config.yaml
vocab_size: 8192
norm_eps: 1e-06
positions: "learned"
parallel_block: false
init: "normal"
init_std_down: 0.00933
learning_rate: 0.00227
decay_fraction: 0.808
max_seq_len: 512
z_loss: 1e-05
MLP neurons of a small language model. Each row is named by its layer, matrix (down: output weights) and neuron, and shows model dimensions 32-159. Each number is 128 + 32 x the weight over its row's rms, rounded and kept within 0 to 255. Numbers have three digits each.
A block is one neuron, or neurons of one layer that tend to fire together. After each block is what it responds to, as a language model described it from the Wikipedia text at the highest values.

L5.down21:124090187098129139096083120109117109168144120105150118074076172140093108124118169129069173134158046127127129111113132175161187142134142108076121115136087132169105115090149095131149121161110117117159044103098095142120124090125111105098165092142131110107188151091140128145104174161170125189182117163171070124057168191174148129129101138120169145097101166095055135138111150121192083124113
L5.down56:087120148110176144086099143076064108145129108110132086080153090159157152097097150102102120153125120098100072135122120150069095119080134113106151122149092136203158111133092150067175160147105125121115161129144113136145101077123143151169090180060168211131124043111232198133122150146115122164134108186142192142145116159095157114153139136157088093095117073121079142125145161125076120136146
L5.down63:097110125092127119131070153104079088155161116129174123087119114162130091109113112095086137146078115187119069126111183145186125137146204160138200093121111112131084048179139171159166083105073167122159100085105113126133161062125138158089064104135093174105080164110181156150091079128089110168119144140157074124104091138149045137136141161123139138135147149122191156072132147129136178149176
L5.down119:106108145134205126133121119069076115175148136109168075143141127111206151058100098143071125156140112107113111105119131156163132166066089149123198120132137112152162143200120093146096106131130127132086063127145132149130115119135160140123040159137153141112093109098152152131175129120092109163119183074072072145127061149115079116142146097132096076176165178173123110092145209128109120135169
L5.down171:119135150115117136127127119112132140074147126110080174136189133133104181098111143135159112170169121091216130133097142143159137082132169133159103102172122129145173090132128164138092090104161091173127174120075119132136063130091092222161055127124139171119127126125110123118107087093117148065124130062080106097212139160124153101124053111112053155131119123150161160108097097188097127076086
L5.down301:061117087075115099144169106090129202166158098170071180123142151122136067095090138163166093130143124127148083093143077151140151148162086147101104130133177165187077122142117050116112136097164091136082136139088105152109132134145154182016121160151176100107120119145136108119139162155107119132094116089153173155122151087110089108122115121131062082128118090113177164153112073115140143095126
L5.down323:134130081103093157156124197089112093113137121121115108112107111156152088132145088096133189159093112147188129133099104095119124156115093165104132086162154118124150121157115113214112187146213118110123133119107122111126135132116130121146090113111122168152157094065124093164163088178097189176129089190156185130181133177065106113128115057094177107157109119113098163087153123156100163086134
L5.down391:116122158087161142119112157052074080122173109108195103069123115117184095119156120131125128125088129154133151131163127135119135112088178139093099132080141196124061095101111155110152126151100165145143144181106138117129136136123179104171100117108184146078136188046141137120122104159116109123134126177093082205126097127077120129125134111151168111116181175138069129150150170114144084159169
Prepositions completing fixed phrases. Prepositions, mostly "of" and also "to" or "for", that a preceding word requires, as in result of, out of, consisted of, led to, many of.

L3.down19:132150086154111106131134094139122157101121084213105093085107110108187090125184114122098089146072143141166071152057056069176094149163117118114086134091156143136123092175180033108136153071154089139128128178121116134095135191126126153109160115147126109084083085134085076149201129175139122110101115087148086123150162092147140141178123180148128162122161123150120104128147134111128154114121
L3.down53:117125081096112101047132083100123123141157173150126130146142135199172087110183112128074119170128121130082114107156137119181053127123134192176094148176148124122164057133164056153117131167107159124167150140142129129137149126130048069105154169153098139101136134097108190112164165097128048188105070095116171127162148108127154191154118180122125110100160084111121063133122123141178147110114
L3.down72:124118086130121197225123141116109125131103154109164126101150187132125120130137115103162172151106157090131137143153144158114136142094141136120122110165124103174159130156178156186105117143098156112075098155154111113082135094058163131173089174062105145130119140203076128193150149147162117111166158133156088170125138155090124102068121077119122069087111147114122140124043139164111128186163
L3.down211:105108119079094114078111164104122151086201092107070092078144098094064067095105100079125177124140145076121103088165114141182165119084120096137182120172139103192149174133142149121138139114139123140136169174162116118153102146121081159107126136115149156090075119203167197134140161102145125142161125098163124140200103068158115090160118156192070103125165075133112143136102168139135141098151
L3.down221:100112097145096135140133141107116063148138158127078090160115071106176138107085125100121165144152134120169126078171138125118183142095113121147065122165118118161164123160128114138071148156140130120156123204161144115126156119112110162106137223117130154147101073229135137118145145156145149162115156107106168144167185067095039112135110161162118128121097100199132142139150157133165123047115
L3.down256:149100111070111121172116132097120144112161198085110115166129059135123161097103101103143110164075115087106124073127164101057153052124151080173073145136145119126097212133122124149130120166150128115100117083137078182122075111085086133077127134083109109155122141189164156112143143141120189139149193084140138137099125109167139090137103130136123089157151171124085105085090164105131115142182
L3.down368:132143137084069103075158130150137095124125150151130096186125145128158157154094128086072096132157143153093127116030138174147089133118180096136124116135141122040129143156036087105090095148068086106183174089117112121133149109115066168118104155150110100158093134120131127116086123102152188116102097143182123089112197146143139157112179129115195115095116131134109096148187094155143128112166
L3.down491:112139117130118141129137150130081172117135185150146127183095085140042128064145121124152119136189122182134140174085142137094138101123034089110110148153130095146182207138074121170158144134124161124101120166123156149108167148133091142109070086118161136126125083103172141081150187128143169134122084113148123122155138174104127092153181070100132144068102107113113112123132116139082116067087
Postnominal "of" after nouns. The preposition "of" right after an abstract or action noun, linking it to its object: control of, growth of, assassination of, variety of.

L5.down35:142100149171065133144157101149107110113139089122132167114172150076174122131077047184169109171142132096089214155102186153120084094101093170127147189142110141146090109069155173156103044103040132135142089053128146122095184111122112193146131162152112166150120145126146174118127126130147125168093120142139113118144112135133150134113119135118117134123132141175142112143139113202069141148160
L5.down103:124108079207092099084157150068118111132148126109130101152093099153184103103147147086188125123137136120134164097127159090113077151103067095138134177100203133151114126126161108101141077094143138113132090160109088177060071108123103137119152097121064114126136151165128088127120177137185140172082129127127097144153115112115141061079135213127093164184157219149144101107128172145117176145132
L5.down112:087108113148138098170174134131103162147175112047110153138209133080088113122154146100128114116175134145086108134144081175086139111135110111154110124136132088138154115146186157154141082137191101186107048157062084113158117196064110123074123090132096173135134126092142165099127171184104088134084191107157165094080187107107138103113109174150092158127112171098129074139120124131113102081126
L5.down159:146130150089169137100132162162168121139142197115171149159184200114114147128145146145123142095121085198073142093165097130104130115106146099144096129121156129126169092089136103140157126124099066094234112126154120155140174138115177143133110123158133123150131082151153124104090104186126101086159185121099145170048148022091160129104151091120134173112093139107185102149140116154095165141130
L5.down192:133134170081098153087094126146081137112094079137105121115179127122081196111125129148191156110101093105116101125118132122145094112112114136132121075135137098117145085113114126111110155112172077171096147133139160172171123143158091095119129167092100080139167134120098166101127136099120121119126193136173075158066168097152059093209113160099115094130119092139139104172077111093165121055088
L5.down334:148126122142150135145165150108117080144188122104121132120109162165130160138093102135138122128178114150105138132151130144063135136097161107130158205117087135146115130134092053153140167149109093145138167088113136086158113133074188159173097109120147088151084090131079168095133138160154111096076123063135051196112098126172119114167147102133119169090124148123104118141147179101130162136165
L5.down347:130108117106126116137196171148171070116141174058182106154161127163143144166175104143180096098112109121172122157135178146198142136144136115149161154111158100085136070113106142103148149185093137145147130135096135122147117156152159145113132142103136168146118109214115107119122153140171139096103134147098101133093090151150154095167167113085113122143085150176160073158118161158122147086124
L5.down441:119097116118110159130153114127109090123145116122133088196075123160168128123128108134122125123148139112154130153094170056176084169096132219146152091146095081151163117165109073091107142167081148124165085152042110172125122100149109121198112064105138119112123087162129111146126100128140051091164120126117130178123157022098121145089085136108075129106117124151168084147113144176136142167041
Date comma after day. Comma between day and year in birth or event dates (born November 21, 1994); weaker on nearby "and", "(" and table separators.

L6.down109:061099109126085093126124149169148067174134140166113120088093103109108124164072135159122135146155152126144126118170176130152164082153151125111113144128202161115098104089154129188068137110077136144170083112137144136093116127098087159112111167108099164128084140135176142134069136114130130183147091177104242194118102164117150123104160142139092160082129150135150155109166122156116128112090
Of after noun heads. Mostly the word of right after a head noun, as in hundreds of, a variety of, studies of, plus some word-final pieces like -ly, -ed, -ent.

L6.down255:087081113127085099195118067106099080071122103124105192159107184113111089145120107165144176146147185134140103116107102159116114206146059118145126102123131170139166145161152157155085098166143121139150106132107161184154107160085118134119086126162134105133175126121093179123074155065098110102181147146101103121087125122053158062135111111145125096113123151122097169086159099119114079143086
Birth-date parenthetical openings. Month names and opening brackets in a biography's first-line "(born …)" dates, e.g. "(born June", "McCusker (born", "born 11 April"; more weakly, other parenthetical glosses after names (Japanese script, coordinates, frequencies).

L3.down62:109168123116140128163196143199140129083122154161132061120107180191105142119109063115107144173103147116104117112179060102135138117164129153174083080131041152101129118177074071157074142117163069120119157075146106139185121140089079071122074101139123172122080131089124135098149101118144136143091156120122142142147117066104146117146167103183116115167128167159101113088132120144114126117150
L3.down81:145093149135157144135136149097112151089123095147110095171128122145131138163164121098161180143169104197085108159149059130069178126092148179108128092097134081119078152153123100136128119079133094156090121129103135102146113166084143089119087177147097117117101158129187123098158108117092174172122137085101082169117159104111080125108177153105090147108122092115121100103139151175023064152130
L3.down308:174120098138142106139158180047108130117128066139103158120138080093121146105092142073101169181153127115120189120145080162122106139134116152106112089130107166082130126139134123098191082020138078127101132162138113181143138139121137126140145166197157194134157139140186198143159112103175087078147160080145092133096105136162122107101094117164103083121137163087119121138088214149105146117162
L3.down331:140155049145131031094144157087156117080163188132153144104164136170147113140128120112094071109140166108166142132178082125155121074116066049095105109146128108118086157139141123089140165121126155074186144097175066133132106155139152156099190129124113072133093113114124170168164142125186147154131120101187120119061145107126159179150121098145096132152121108119201130106108118153114179110150
L3.down420:173113116146088140158170108108150142158156079153096138131110140134080013134152152177138143117153152200116173121111100133178118139139161155122243155132161123112128069120112098080168123157113097111128123148137131117107112145112139137182119183092136130132148132156080151166113114091145120106101112108102114110138109185133187138109128122116124081108155157088149128097038198180058138177108
L3.down525:116167092153097155139152066217125120077128142115129125118088104115175082121153042160141120134127230146142159142161151161103090053117111131151100130115130111129181093165128190131121097118114113134131122125096201197071134201106101158095122087177127099152078162135112103140132092119198092155131149189180112118150169144096084132122115185110116164157099067117126125141145136139172123139140
L3.down580:144157091108122093146078141090168090161118149097104180140189166150135159080153134135109112118111086119238075129142156119117141086075115114151120154183209202128099102145164177107091106135117101105185145197102168143151131151138124136177173154091168143166138105082076093120139153135154154137151100128078105086058120166158090099107137159137103113162115128101169135112130151092170156070159
L3.down585:103144116142074173177132140155125105150154135131217161090139122148162109074166180128137141104097170124095108157098182122172131149144119106138110093129088110144061207128133149165147119118086172140107128114019132156078106092109102121079132135124157160154094155165047130134162120117113086131158087174117093136129090118094137143169190118152140150120163057154062072136085134145112083117152
Parenthetical birth-date tokens. Day numbers and commas in biography openings like "(born June 29, 1983)"; also closing parentheses after years, en dashes between dates, "(" after table names.